{
  "n_layer": 17,
  "d_mlp": 1024,
  "activation": "gelu",
  "positions": "rope",
  "init": "normal",
  "lr_head": 0.00747,
  "schedule": "wsd"
}
MLP neurons of a small language model. Each row is named by its layer, matrix (up: input weights) and neuron, and shows model dimensions 144-239. Each number is 200 + 40 x the weight over its row's rms, rounded and kept within 0 to 999.
After each neuron's rows, "fires after" lists the tokens most often just before its 100 highest values on Wikipedia text that the model never trained on; "fires on" lists the tokens most often at its 100 highest values on Wikipedia text that the model never trained on.

L2.up29,236,206,190,218,232,114,281,188,208,223,209,193,229,162,245,185,204,234,184,172,216,208,209,192,172,179,137,172,185,307,216,245,198,190,168,196,202,212,228,231,152,158,170,149,230,213,146,120,194,184,235,211,284,217,225,205,139,213,210,145,140,231,178,277,144,237,182,254,239,302,166,161,249,138,162,158,156,149,245,172,146,218,149,168,220,131,169,131,226,193,170,182,307,221,229,152
fires after: "L", "n", "h", "Min", "N", "min"
fires on: "ist", "om", "iv", "ost", "ac", "if"

L12.up52,219,264,178,170,152,207,332,108,241,226,185,199,175,177,178,203,195,183,176,228,167,185,208,252,165,229,270,163,151,257,271,125,249,142,198,245,195,203,170,133,219,206,208,208,196,152,235,188,260,162,209,203,148,263,198,175,234,221,165,229,225,216,277,199,194,177,136,179,241,227,224,214,154,266,182,210,185,239,179,188,142,174,244,201,176,205,211,192,183,165,198,97,196,216,249,188
fires after: "Coun", "cent", "coun", "b", "ch", "i"
fires on: "tr", "ur", "str", "il", "od", "et"

L8.up220,166,245,194,202,263,260,219,131,229,217,218,156,163,242,236,190,159,189,186,201,200,208,210,252,202,162,256,312,249,245,192,279,229,206,170,226,194,234,177,232,237,310,140,164,232,208,142,217,223,178,232,287,232,170,180,186,239,157,283,247,152,163,166,174,210,192,217,176,167,185,168,198,168,250,171,220,175,213,158,165,154,254,161,189,130,168,258,204,167,207,205,173,170,172,245,182
fires after: "th", "o", "Th", "g", "sh", "G"
fires on: "ir", "b", "es ", "sc", "urr"

L6.up513,243,167,181,208,222,139,167,120,224,141,226,261,209,227,269,197,242,209,278,209,266,207,177,201,188,154,139,145,205,178,125,204,176,215,183,218,230,276,219,224,128,151,211,236,222,224,209,171,198,172,169,163,135,177,111,149,184,220,225,121,230,238,217,184,187,222,188,262,221,157,199,215,221,203,181,164,185,187,173,194,168,218,153,194,138,225,149,277,248,258,162,106,221,223,186,178
fires after: "M", "h", "os", "J", "r", "res"
fires on: "ex", "s", "ing", "it", "ess", ". "

L8.up532,283,135,181,238,157,244,230,201,202,277,196,243,205,208,151,252,250,238,191,134,252,203,217,177,188,195,148,180,148,216,168,42,208,175,210,203,215,180,219,163,213,174,211,237,240,294,243,158,182,172,254,211,201,259,166,154,171,178,169,106,138,183,224,229,203,187,218,170,203,190,246,235,169,217,222,176,177,168,211,220,259,275,207,238,189,195,226,213,157,234,184,177,184,218,173,138
fires after: "W", "Ro", "Can", "serv"
fires on: "ch", "di", "ash", "ed ", "ar", "ar "

L12.up437,248,114,196,224,223,154,207,132,259,177,213,219,245,137,187,211,157,272,226,212,137,172,242,217,197,189,276,218,249,225,119,260,147,164,210,243,201,237,215,197,197,261,232,150,167,267,204,204,214,144,173,280,207,196,142,154,180,218,200,245,201,192,174,246,205,261,158,211,187,250,204,163,199,143,197,288,172,288,142,165,187,300,245,185,181,198,240,232,132,143,129,189,188,178,216,223
fires after: "cont", "st", "id", "\" ", "ist", "sc"
fires on: "ri", "in", "e", "-", "de", "("

L6.up144,168,157,142,254,227,169,115,170,235,244,184,146,206,165,200,178,190,152,121,254,241,153,134,240,201,182,181,147,221,210,211,212,224,144,214,216,169,208,162,156,171,169,173,202,182,116,221,163,203,205,198,191,244,198,220,173,211,171,238,153,190,193,239,205,232,219,214,196,184,193,154,149,278,195,210,184,191,204,231,116,136,201,184,157,245,204,171,173,219,163,218,213,225,132,204,177
fires after: "S", "M", "E", "I", "C"
fires on: "C", "D", "P", "V", "L", "G"

L7.up735,182,168,182,199,215,198,205,224,178,126,200,210,189,228,226,243,164,229,199,173,203,225,273,169,209,132,128,257,187,236,236,216,255,171,187,221,155,90,204,308,185,204,215,219,189,145,228,197,192,240,262,222,199,213,136,217,130,167,227,164,268,302,283,185,191,214,190,165,202,149,167,116,170,247,187,260,156,197,236,163,166,229,202,247,205,167,183,185,210,172,244,146,157,173,251,173
fires after: "oc", "tr", "O", "pro", "si", "it"
fires on: "b", "r", "ans", "cre", "u"

L13.up772,239,162,178,204,179,151,190,233,225,212,152,261,209,186,255,199,205,187,268,159,216,208,253,201,194,195,245,234,188,188,182,278,184,208,156,182,161,211,143,155,190,238,216,200,234,229,300,205,167,219,188,254,285,186,173,243,189,211,213,217,164,243,206,168,148,162,154,149,223,148,165,220,233,187,176,182,210,236,279,211,162,246,214,182,243,170,161,313,257,168,159,243,146,193,220,175
fires after: "L", "J", "dis", "e", "Mar", "c"
fires on: "a", "J", "c", "ac", "ep", "aw"

L8.up143,202,177,203,213,206,168,215,182,216,236,246,225,232,237,195,191,264,104,218,176,176,149,231,185,215,180,295,230,204,274,233,195,198,174,153,224,218,204,280,191,169,198,182,256,194,198,193,210,141,284,198,202,180,153,245,238,259,202,181,142,193,185,262,193,238,239,102,238,207,157,216,230,214,232,223,243,192,206,168,227,210,266,234,88,171,164,181,123,240,256,184,210,209,217,237,149
fires after: "==", "\n", "at ", "for ", "with ", "ol"
fires on: "\n\n", "the ", "| ", "en"

L3.up933,204,195,177,225,239,208,295,217,205,201,255,225,178,273,205,137,199,203,144,202,217,203,166,259,175,159,153,179,172,203,168,243,191,144,232,168,173,229,166,214,137,147,147,257,197,147,211,211,216,168,171,231,233,190,241,114,137,202,172,214,210,174,284,162,73,196,223,190,194,164,211,202,118,183,155,263,253,205,230,150,225,247,257,197,185,244,262,188,177,188,207,207,230,141,178,248
fires after: "l", "L", "es", "st", "ies ", "St"
fires on: "tim", "aw", "ag", "of ", "em"

L10.up711,139,268,195,170,150,197,92,189,179,240,197,179,189,201,203,139,166,204,163,208,202,214,210,192,259,167,192,159,126,150,295,165,239,150,209,184,183,290,203,127,134,182,163,208,137,167,168,185,214,181,207,206,223,221,258,233,233,193,164,223,176,171,178,129,261,165,289,191,93,135,207,157,148,156,240,241,158,200,217,119,125,235,220,227,213,240,161,225,191,155,176,176,186,222,308,179
fires after: "C", "P", "M", "B", "W", "A"
fires on: "C", "L", "R", "B", "E", "T"

L6.up510,148,227,207,214,166,216,279,189,323,196,187,214,219,272,216,187,146,229,144,181,246,230,150,238,170,179,155,251,213,226,212,259,212,195,151,208,212,201,190,197,172,189,205,166,246,187,205,175,157,153,242,164,188,190,206,126,234,248,100,210,159,207,265,201,159,189,294,131,219,190,165,192,156,143,175,200,228,192,237,176,236,150,248,121,172,176,205,215,183,197,193,233,195,256,192,269
fires after: "st", "N", "one ", "St", "R", "ate "
fires on: "of ", "ag", "and", "a"

L3.up682,169,146,224,250,183,177,239,272,214,209,152,196,184,230,183,238,206,250,172,139,245,196,187,200,198,214,229,184,196,178,256,232,232,180,215,271,107,217,144,256,225,118,210,178,231,183,120,200,118,203,223,181,274,256,104,209,193,181,252,170,157,192,275,242,166,250,237,216,239,170,108,220,260,165,174,198,178,165,231,182,90,227,180,169,211,169,161,234,217,216,215,155,136,223,239,179
fires after: "H", "n", "s", "h", "N", "u"
fires on: "fac", "ac", "q", "ic", "ish", "ian"

L3.up789,159,213,246,179,266,225,190,228,263,229,166,183,217,158,205,142,203,130,153,179,204,185,59,211,290,160,111,220,205,132,227,221,163,236,171,229,211,195,203,147,242,216,176,137,150,226,151,231,231,227,245,230,215,281,283,249,186,139,205,177,209,269,210,227,135,230,232,207,214,177,188,184,142,278,189,156,166,211,235,148,130,168,174,188,196,215,162,212,176,127,219,278,213,180,194,127
fires after: "N", "U", "M", "L"
fires on: "i", "T", "K", "ic", "es", "ou"

L2.up680,215,151,250,197,180,198,196,243,198,196,188,201,258,193,253,207,173,153,164,205,224,233,233,164,151,208,183,218,219,218,172,192,213,190,113,208,162,206,145,167,224,218,215,202,237,247,145,259,115,195,229,188,173,197,236,167,241,193,190,173,156,213,292,192,220,256,219,228,212,187,135,131,215,176,171,278,131,192,161,177,207,216,166,142,184,178,181,250,161,140,200,181,247,201,243,222
fires after: "L", "G", "|", "and", "on", "| "
fires on: "\n\n", "Rep", "om", "ion", "Jan", "r"

L7.up426,180,239,252,229,201,110,164,223,145,216,154,166,170,206,216,135,298,191,125,220,198,194,217,209,198,187,151,169,173,173,182,152,195,191,118,190,149,227,214,188,222,275,158,117,171,249,156,184,187,120,178,199,191,235,221,169,192,257,199,236,231,171,180,237,246,210,196,204,193,231,260,223,174,230,203,212,195,158,202,211,161,139,218,110,212,187,132,210,170,240,265,191,258,175,205,176
fires after: "Al", "al", "a", "ib", "b"
fires on: "-", "n ", "k ", "at ", "am ", "an "

L3.up916,130,213,257,248,299,177,196,180,245,232,186,213,237,174,191,222,241,196,214,201,207,272,142,230,173,173,187,208,239,178,200,234,232,231,206,240,160,182,196,244,246,126,178,263,212,156,142,210,273,195,240,232,154,250,153,277,196,179,210,193,235,188,280,241,229,111,215,213,155,232,210,254,178,208,149,194,107,272,190,210,156,227,159,177,277,129,187,231,160,196,181,245,223,197,227,133
fires after: "N", "H", "z", "Z"
fires on: "h", "in", "i", "ic", "ap"

L2.up93,198,77,180,202,281,245,208,229,179,213,157,236,102,225,169,261,181,193,198,224,182,245,216,145,207,247,188,190,145,164,168,241,239,235,86,212,211,182,199,222,202,166,188,115,213,231,120,216,197,215,204,212,223,165,199,172,211,178,247,211,191,142,276,181,204,214,221,180,193,160,219,156,141,198,194,103,184,256,132,233,242,223,229,187,274,238,176,152,225,138,179,249,231,220,183,178
fires after: "K", "c", "L", "C", "B", "H"
fires on: "uc", "ul", "ar", "ir"

L3.up856,117,181,240,196,210,153,204,183,137,205,190,257,227,156,223,209,188,157,203,265,219,233,182,169,160,190,174,183,143,184,202,288,160,221,212,163,163,191,184,249,239,202,137,220,158,217,180,247,251,197,213,179,302,295,179,197,171,174,244,245,235,164,205,163,210,176,185,200,190,171,158,190,174,235,145,209,156,114,119,186,137,168,242,207,269,161,176,235,201,226,174,284,219,235,226,121
fires after: "D", "M", "tr", "X", "Be", "Z"
fires on: "ad", "is", "i", "ong", "h", "adi"

L7.up654,245,140,205,217,222,214,138,270,242,222,183,172,172,214,231,216,208,220,165,205,195,231,184,176,180,200,173,123,266,226,169,199,243,157,136,130,145,278,160,196,131,201,284,238,207,207,213,186,251,191,258,253,307,253,213,177,242,290,212,287,224,262,232,235,181,128,217,205,186,194,169,226,206,193,170,260,238,291,213,251,187,313,233,193,186,218,137,236,207,111,98,206,167,160,179,233
fires after: "D", "L", "f", "os", "St", "en"
fires on: "ep", "a", "c", "w", "if", "ran"

L3.up339,202,210,209,156,199,168,228,209,207,252,262,228,131,191,214,200,156,230,187,201,228,165,217,190,183,172,199,165,215,259,103,180,268,181,150,192,207,201,162,198,220,195,193,234,150,231,232,106,200,235,254,264,277,212,215,174,205,243,168,154,204,176,283,185,281,161,154,214,222,234,204,205,173,249,270,147,243,212,204,136,212,226,188,173,188,206,254,127,226,198,276,211,197,287,193,191
fires after: "eb", "L", "Th", "e", "T", "Ch"
fires on: "s", "it", ": ", "w", "r", "ond"

L2.up69,244,240,182,154,175,193,152,268,167,211,217,99,193,197,170,218,198,263,222,185,192,220,237,210,210,303,199,219,202,123,257,168,207,276,226,339,147,194,222,164,212,249,214,102,190,289,215,148,193,113,199,186,248,217,193,222,241,261,180,212,220,170,193,206,256,154,232,214,166,152,257,116,210,159,185,189,275,154,194,174,191,255,212,219,262,192,185,219,225,203,215,221,149,201,201,218
fires after: "rem", "p", "m", "P", "ch"
fires on: "ain", "includ", "ost", "ib", "air"

L2.up852,163,183,211,220,229,225,159,254,256,205,157,167,217,253,238,231,151,139,246,274,191,165,223,171,171,195,188,165,137,135,226,323,222,200,183,225,219,179,166,239,164,111,224,156,178,159,132,182,194,287,239,266,205,246,187,221,215,187,223,230,212,165,232,262,225,162,199,191,244,170,236,160,172,207,167,207,201,217,201,292,155,181,163,192,225,187,201,136,226,116,179,225,254,171,210,189
fires after: "K", "l", "P", "L", "p", "C"
fires on: "ar", "ul", "ur", "eg", "ob", "ubl"